config.yaml
n_head: 6
d_mlp: 1024
activation: "swiglu"
rope_base: 10000.0
qk_norm: false
parallel_block: false
init: "orth"
warmup_steps: 200
schedule: "wsd"
decay_fraction: 1.0
final_lr_fraction: 0.0
doc_mask: false
train_tokens: 573300000
MLP neurons of a small language model. Each row is named by its layer, matrix (gate and up: input weights) and neuron, and shows model dimensions 16-207. Each number is 128 + 24 x the weight over its row's rms, rounded and kept within 0 to 255. Numbers have three digits each. A neuron's up and down rows have the sign that makes its largest values positive.
A block is one neuron, or neurons of one layer that tend to fire together. After each block is what it responds to, as a language model described it from the Wikipedia text at the highest values.

L2.gate18:124150114115098178135118110137141132116126137174129130124123154158098109124098140116144137125151096131097138156161122112088096114174131128095132124151147131165144131115205128147092141124141131116145135115109124100082131165116121111122127151118062078118135104138153107078143127119123087121115110117166098121113108137131105163140126108143154161095110140094120125106147127125128098120107159126123144151096126143108150122148103183130111155126156111131146162148112183106102171134149146131158158150135084150083134146135102145121161097138141096124145115098166066110079143104149143144
L2.up18:119157165095109159128140099131166083096123147138121135150153151087138142115124120108126118089152102119133168130114136086172095119151135108103136094201169150080157114120125113108143107090108147107121141137146123121136124189094117164146126080122173143127125081138155127152111095078115132159129109164156167110130123117153183155119121115100133091147122127098149135120113125179125169108108140114129157152146084077139094091149138114168118139183140107112130161171144135156136117107133148150158132145108139107150138170139104095128164098146157112109119152132109100139162089174120116117
L2.gate250:162140099162156139118113172119135168172136128116152116124116130112142091117127159145148135114124101070121085122138169058117132130139114141144154127145168141150145162100133126123138144123158126116135132134082072163119133147133130146115097126137151130160128131103130090125138151137123149144136109139178147120154140121119103093176153090118111141127170126105139150191097106137113148109122125116142168163106147163137149103125146116164117119138141111097085122140163132122148150164132114115155162141070131133146173114105114097125156151120137125130167140132131100133108156160167107095
L2.up250:119129074116176108111153135124101165168133132145105115139116107134102109165148119158140116111100130065143162139133127094108071158137133151136128151160139102123127130116094135092132110112155126099155103107088085144103126179110147085123136116177115115137101127143170098128160118139101130140145124124151123140097120152143094114132132133127146119165167124065114144132104162107102163106098112111172151096113146115157162130128118092113139153134124114095120145139130161137141119140159115144131116140116103134160116156111125070118147128109133078135155127086150133126109146158155083080
L2.gate359:150161132123178138121152108150091094152166154135129120142097157096087122083131166138123143132106115115167128123162143127143119118141159127120142142113115101139108142120105125147117147066131099148136105081116132130132149130115140117139119110119167108104096112076137108105136133167151117151158128115098100129126163125163122115108126104144112128130133121122168120119156114116090108133133134143142112145127149084101135113086130115133141136152122081150113105127171157087147134132112104125099123107109158129085143160098106128130100154122138113148142129120159096118145120082153110099
L2.up359:142153106107154108103147132136122123167108138077117084102094131141122142142126125174148174072158088123166119119164144159110092105157125123156131169137139090177152125117120119151110148074132115134135119092147128145121131130102109102113111180114129110154093121099116084110123161140131111119131140130098094133147121113155129107068144127138128109115133095122140106121124096073128108107142119115124168129107156092099114148153137106129126125213121106140084102110154161126151125160129122148111112105176128125111132136116119111113088141119130146151138083102145132129102119117187148089
L2.gate455:127113125112151147115160078096088112138113127129097140141150144117107154151150163171145097105094135102158139109098156127081103139103144108132135091137115136143125154112147109115129126072156129152132159139108129100157102176114153091147109074105105118105108146102151109165109130127111140125151142166139085121143114150133121146106108163139124112156127159101122137100108117165150119087127126163104136103175127141084130146155124109114151130140115112145143122130131131134141160130140102115120129096128077149172123147122127134118169136096144098121171124107164111124106090104163167135
L2.up455:150124097122108111111155155104119132164167101151144139127102152110157140119142152129124119149162124144165115152132164155103176148126101116116148149128114162096104179125108136141114130121194143140133096103117124140114078118121154114113171123122106133137161102114151122132153094111107126120119155126117066123126107110140145105140188127126137113117102138155141145147117134140153111118134113105126117157116105139099120160118168131122116155129077146097133144149161103142148125165130147075148113142151128149120189143133136127111156139128109152099147113122181112118143130120167076089
Description: Main verbs right after a person or group subject in biographies, mostly authorship (wrote, has written, author of), also signed, passed, did; plus bibliography headings like Works, Editions.

L4.gate101:123118082130133113105136189101121152076157140107097148148123116123108143143123086143130143119104131096089168103155142139194157108173114165192110124160145122099106082135097159146132143104082134136113146109101124153118111116138140156121109105149088155161090128154123115139120105136119138105143106126134148110103132090105119123166111142125157117153157136112139175150136130140120180132155134126119134136091172158142133101135141118169105143109110133126093091120133075083170130173093176154095097120099143097141106122121159135154113134112160132120146143125094139165113153155125149109
L4.up101:086134147110168130099166123124100140106156087123103138089091118133090155116168122144095148164132170125125124138133122147163153167143094136123157126131088126118118138136142114149146128126138126116122088134075126116180148101169138132147104103139175140136143120154157134160114122154126154129149143131098135083140149128135144135158115164115141133171130090098183111118113095139155098171068147116074095172169156156115164147135147126169145079103160133115118144191132151119138161084123127128145135110139102091128105094160118129111168139123120116128167125147101061137121132126139105111
L4.gate137:176123129155163117111092138125126118116123110126125091085149146125138081112117167109150085108130130113090134129138103140139117167134150090120144128130160162165140122126135121205149142148186112154139153119108134113094116145098145085073130129120130128139166117083129110196103058105130085157127141144118166129137110142117135153090116122108157072162127127113162185156148202147119116152146155096144131106124112130148125157107103148091135158182169146161131130142149129128133128135096135134100093111139121111126139103134142122097129146134134131128128151083136141135127166137169071152
L4.up137:124112108101122113117076157079122074113132108071104099151140139105131126145165180121140146121155149105113116134109104139110119131107117125147158112125141108167125124173125146145194112132064114112141128116147126122107129117125121153166115121127148149133106131114103163166105101118120142143143133138134137103162106145110158138124127185144154143132137087122098152128075162093133132136125145139121125154088092143139167111118091104114106172130123153145131190144110107113124131112099149146130096137120066165154156120153146075101147106120142144150153103135081109109117125113143133130
L4.gate327:126100104140108130100104139147115081191107111146114120149102104168134121123142102121153144126205133120115147118126106132168147145131154184146155120090130145145127090135135146128142147142145138142115129122164160150172096130137142109108099156109132156136101135129084143095138119169098109131154145113106079116125141137154115005132122122173102107167131080184105101118124141086097141152146167104079161108102143164117123113155131127112148134137165136112130130143165140153151090154126135157156133127147146139104126157073111092112106102123143136126119146102132100151127127100183124140
L4.up327:143092097139123140136082151115135166123133153117108128103112132111120127136192156176141115117127104100125139151094125121155114115109134136131122123086114167184149156127124131108141091121096127124107080088108169118127159110108116094163142156138151167105152140123138151128125160168092160139135149088089138138130125103139138108102138138132119053130142146095096151156082141115097128139105086124109160167110124145148106134139156105091126103127153136130117151107125111158125114117134132117094092130179104124145090157122154098129120125129107110136178111125092120106152200130142130111
L4.gate777:096107104144125096130151115136145123106155127117119130093121107122122118169139152138139096121120168133098128115105153130158137118110139106161105130088094095101087130118125106098176124143126129094138089129131106140198129128152090122125134127126171128108156116155161144159123100105130151121152129152112098128148096129131134092140143131128091146172115162125119124151099168168134128135104128086103168161130146152161123095166077096154165135127137134088134162163128116073130145102134130148165180192120112113131137139109105126115118122105128138084147140118089123078143143116133112105
L4.up777:111116124129103128147112153107141116101087142164102134138136123143088143136083136140131119161135123107119099116143173080126192129158145117149134082135113127116127110127146098136081121138123114120171081158075111172139129095148120102168121141112140145135136119146112134140142146128154139152133111143147113158180106109098108104167121155131121121154151139123107129121104148134139156124093162171106177148087108133181153118119109116139155135118090133159107167173129153142127127151142146121118139174103128092135127143116152100114105110128138104125128134133111093170143119111126080109
Description: Commas or "and" right after a name or noun phrase opening a sentence, before an aside or a second item, as in "Williams, who", "Gohar, along with", "beards and mustaches".

L2.gate80:138157138106120103150112102087142121151130103123133106111105136154086152133141144136132133114165130142113093124136138131138100132133102132125156148110178113106148109126100128090158140134165160074143121140108127161084103142146118152074151122135096128092166152114116159099098132113115158154069143137159135134160139161141155135094108124110150120137108150107144140146148167145121143156143100126141099112092125071142182118143106149093112099154169148149118106156116084139184117122082152127146145176099105085122132179148086126135154080133162158085144119122121136100085138141148100149
L2.up80:110162121097110114107136115137115139138097168120179135110132130147132156121142158122169126076051119114120110125150114096138140107091119109163148075108137117164165111123095127106101127116096138103103103142137120128140115126179141116149167088111152127134122143163158161131132137160106137149148107104095125124127110139100162133128141121135105118120124134093079132131134136136154144175136099095093159155129131092150093128159120092108158118153123141135106128131105147095153146102158146123103139104140124106150124175108105147138132107147165146086122133137124180161128096158157112110
L2.gate248:136138118118132128112108127124171118099095120165125121148141131136115151129124095122173122086123133129131153126104139100130127134101144083107094171167128149165156121140108156112138121152115109100154115122066160129083119163165136179133118126079142139108131175131126154133075132155121090140139138123129148103154147141081158150104144157091145158171132117124135159119143141120113145134145141100129132114115101143186168083125094173114121103127142096128137113157182113140143108129167127105101101133167087143185121163135134145154124107142090202132123127120108149114143111136124077152
L2.up248:124154173122110081132105137148112111115122131104118107102132163126149157143129149119184169118121090159139134142144135117104134105130095120107108112101130134112094111116091135124110104147144118123119122119152140120157125159113178119063169147144132150111157085102152133121134145143124084140107131151141120133134120122187142070141109137134106095095113131109138135115149085127125160119126118111089100120156144137101117082130117145108156128088114092154170138103142114114113168085177130104101174110130130123103147119165115149113206156167140111105131141107083167075161165100145133139
L2.gate392:107158149143113106127122128123138112143132103132146116111103137109119114134092113173082117133114110123135121150096164111126120147150108153126125104092126131148151094159128107152148094154106143129187130160121166178124147107106120156113139134110141118162101132112103142130090145123101124140119081135106148112154112102107153125113113116175092127116111109127147130104127134152172145130116137113112152109092093154120146146128131097097145182143186124159088141143138161127170134146129149136118118100100163148148105140120101116147140131136135157149083113088091132099204093124139126105
L2.up392:136120132107133102158135167149104118099117131157150137137059113176154109139116157121147167172137130121132091185117119118129110129140128136109094129099126132088132114098131104135148185126090130109150090095153146103107094125109109092128132114120100152109179149105096121071122134139121112100104158146105162123129128145114102175165155130161126159078118104132131116107128153117101106122122156118148158109146121124157123127082104134065127141131142147107122124092126157122136147108141171142152120117107116144117136174069112087141116077078120133167143105108136127130123167112147100146
L2.gate964:110128155161148123157152138135095107142174104106150150120139124105130110150123109118137107095149130114179126164062156131127094117169179133113094096133078189097129101136135133084125112109053099141078138065158077114106117125147135131096115174154133154137114145127108173131125139101103059133123154138140140125137175111119086163059138128178179100200164069147098147175139089142143155132129169106127130117114126114159107122106099114081112149134152134158125169149122119189114133108129146103091102153175200108107135088168132103132112114123115117136170083143162165145167104128151125149
L2.up964:132134136112156156128146135110065157082157108116148117103131143124131108113088086100126130134122144095139116158105104144120107126136131141127131118135157149132115116114157136077127120129133106151148127166149174129095123107142135124095121131102131133140134096128124083082150096150115108144122111163136152148129111147140140132179150162130140102124107063114128116105109151177155117110112166115137130127101130140104115141129103170131135083112124095132132134095136104140106169111113135105085104148144150131110089141139082141146126143144109131118142134157051157097147116177120133121
Description: Column separators (|, ;) and decimal points or digits right after a number in statistics tables, e.g. footballer apps/goals rows, league tables, climate data.

L5.gate379:133176141127130102135117089135116158127184150180090180117090119130100135135118152153132136129116060126123080129105116113143163095144141122131116123162162113098100102146137118109124109110123150129114106121141101131099103124133111121157106147108181159145137130163190108091121137159143141113139114156117125144101124130111138080151093125139144118146116106117140079123126142084150135123066129093121177129148157127148093115147125116162119100155119168104090098142136120109168135155137121144137163121119151092136135121152124149159128075099169188120093118082128177089155130152148185143
L5.up379:117097115131121128116133120137150127085131170130119138121094091112110153154123180089074126118122104128116119145130097127179111140142098115119130114110135151080152124088147160168168119144108134087075114113080117139137141097110124132077130158148152124128088091116117135137105149158110140123183131114106132099147130119120145076125096165178143138177147140146179124149126129093157143139118128151125128129162163155150125107135120095128181123120131112108104175177151136121167127129140133124150116121148110094148122123133140119147162119117140125107061093145099122094154136120101129095
Description: The token right after a sentence's subject noun phrase, mostly a comma opening an appositive or aside, or a verb like was/is: "The film, produced by", "It was".

L5.gate345:158112159169106118139158108115149114101152109155117116167138154170149115132107153134118096116119142118087112113136169153112157148101129107125128120165140143167125139130103125113150134197086140162129157142133121104139132094127125146153134138124171106107146150106131144138118108125142111142138125136119090129164139091144146123099120089138139160112161102154122119131112131120120171113111145114083143177136112156119128108154109118128183135123090143139103123145086085045166109149112089099117146132115122088129114132148128142093151147102103112143139139138111095090143145173099154098
L5.up345:115155122163161129097108110160112131123117121130174119121109121086091087096086121140163075140143138135131134150154126120112163172110162113104155129127140151167092126086092127136161130127160131133109140150118158106147099121134109147088149153178128083100126130180105166093087164102161089154076132145086142143132162116185146187165111099171118115138156088141110091124143133113137146111109133123107145125131125144121107098054127120127164114131164147167146160102114163164148080111116123117151113134127122162112109160120161109102147097110172129133167096159113099106124145159136131161
Description: Fires on the pipe or separator after a number or name in data tables, mostly sports league tables (drawn | lost), sometimes infobox list fields.

L5.gate483:115092169152139101100168165145148114127084121115104135118113152139076129134124116155158115092140149107125121164103124150098104129098118094129080107114163126081126122118114125149135079137124119133057134117136145145126140119162134124126122120142085140106143149150095087150142085109164091118147144159116135126132174117131106158095115153169110096125154126155142096101101152110150138135169135125138117105126133145116179108110146089074112152115124131136108153132148129137122124125149141086127124134100120147132188124101118129108161142138153104130118167137105126119142172092080153121
L5.up483:123109130100120143096127110110120162167102168105171138102100107115153146116141115105143196152134140140133145066115130094118136140144094109131106122082107153097049151149113102116102146177139182101138141170133094110173105140148172157108115134143123135103135143142099118119087106125113128157123117075130104145118077100146132153146096129111118107101113112127077091122139108149147128083126081099087109134137143127090165089111091110146082086110146102078114161125134125154116145123105074131096076121107141121127112133114116134146175076102127136120072131110148165123138128137148126106
Description: Inner digits of written years in dates and season tables (2'0'15, 19'9'0), plus "-year" in contract lengths and "signed" in sports transfer bios.

L4.gate713:127095080172082124107093156096099084146144095123155141119133148109145137125117156177131173116133122149119189093106156096101115132110150144142091142126140160125092141142138113110116105132103141119110123110118085125114111119141115189120132111157153144098122125161129119139103146163102093146113145166129133125165140126163106121158098146092171118147163092147176143093115194138124168110105155154097116111149122144110140128118134143130124100128166085142104164114143104156157144119149135156148102130151101147124124186154130088144163149127112118149129100123141117178151130114120142115
L4.up713:106139105143120168108138124126103161151104127153133177153136143106160094138127166135169202111090115159103124107128094133172132079101143120127108126144115146144130191084166092160129108156124143124153120098100141120174138107118134129081154118159119126116161082118099162091131139109111143149111090085079139099117103149162131124112155135117127090120123174127137094097115110128073123098126121127121160128134130130130143106147150131099080109127161145073138126121166150138126137154124147117125121113145094140128170132144139136177140137133148138097136123141105138135136128130110096187
L4.gate928:149124154107096171110092091093126089170101140192139140151119145121105128093122151094084145094127163129087111097188135143149132157097142147171087132103113077129143150090144127116148134118116117133107124152102123148162104076123103090144165106114130137105158137124121152140135120132146137152136101130118115133109107127128118087165109105149089102151165115132121113111125150110074147148104146102130123089124104173156117124119103151122138153116134127074103121137131172144139113140134148117159101134148114115139151113129092137110170162146155120101138140116079138145165132167128157114
L4.up928:144143133096144123143087103135137141134175103125166118127146172159070087164078130164106124096107111094117114097127113138108144158127185132129124116128113100118139119180130189125161155138145159166086124078132161114139121140111124125161129087158097113141145128140124117109124140127121122149115123113111168119107128094152145117160107115142124116090116149127170137147116111102114196135136088143108155139074152121106163113125151135164105140167160121082173137124115125166074142146133107096097135172149129160124152139118105146171123151181145148117100119157125125117154123102105123153
L4.gate982:141095125083116144132133170115091133159143139100159088131093098092127131144090151147125166104077152095083160086125098101070108140108138085117135142106131130164105111142119128161110148109112134182144132124120187157164109140140108126155108123139124112149083132107120184168110087155108114113133138095121180126121123128121151144153114107137123114172146156128114134106104170134117133128135131138150130141161142081135113130137100130119101136131147097138143112111130116104119185151126091087166125136105119122111123156134081154142112138106196133094163091115132085128148122140138171148
L4.up982:128106139154110133139118102147116135136155087149069094099115186166103128102084114092111097103104154114144128114136137154131078107119141118103119133136161138158124099113149094154094125074154138111106101095169133133124138119182153149119118101107138077127107103120102139118185085160120111110103113132178164123114147157152139160157155101109119116119123127110162116120145110184125112137110133145126169137133099151089140169103140086114133172144145121117130089134130131128130181132144105143116112131153089134106170141156099157151109101062092093145124092085158149102112129113179128124
L4.gate1001:134129111126126107109133177146127136129140146101108145086131066094110102142149119093135124093152158126113150138115143120101134143126188113159125130163204123128166139123133127123183147106109161099124120132155101143157159149110110152114077091149156121122153106119102153143161129121156120097120132124136121162145141130143146114114086127152134103151146115129119107161129171124123133176123119107097132159092155127131132146156098149126106109136152112104108112148164117133117105135110129105114150149139153119126133133100117122113111111122135132139091141127118149165128084106082111117
L4.up1001:149106138110149113112097109113100130153157153140135113124117126176159130092132116157130127083133153087087152163137148144136165134119145125143136104103063089157121122146133126110127122123160105152146121113151162128138159119135115112140129118105185117139105133108150115147158154147112120128128135104154104154174136129114041121114133106122140135142130130157123104140106168139088101120118147147141147115094118131165141165122123153104168159098123134087122134127145100120109128140140129112144099141166134124156076139143086135156128144086148145122126162114086119125119103155128136092
Description: Number cells or separators deep in pipe- or semicolon-delimited football stats tables, e.g., the losses column after wins and draws in league standings.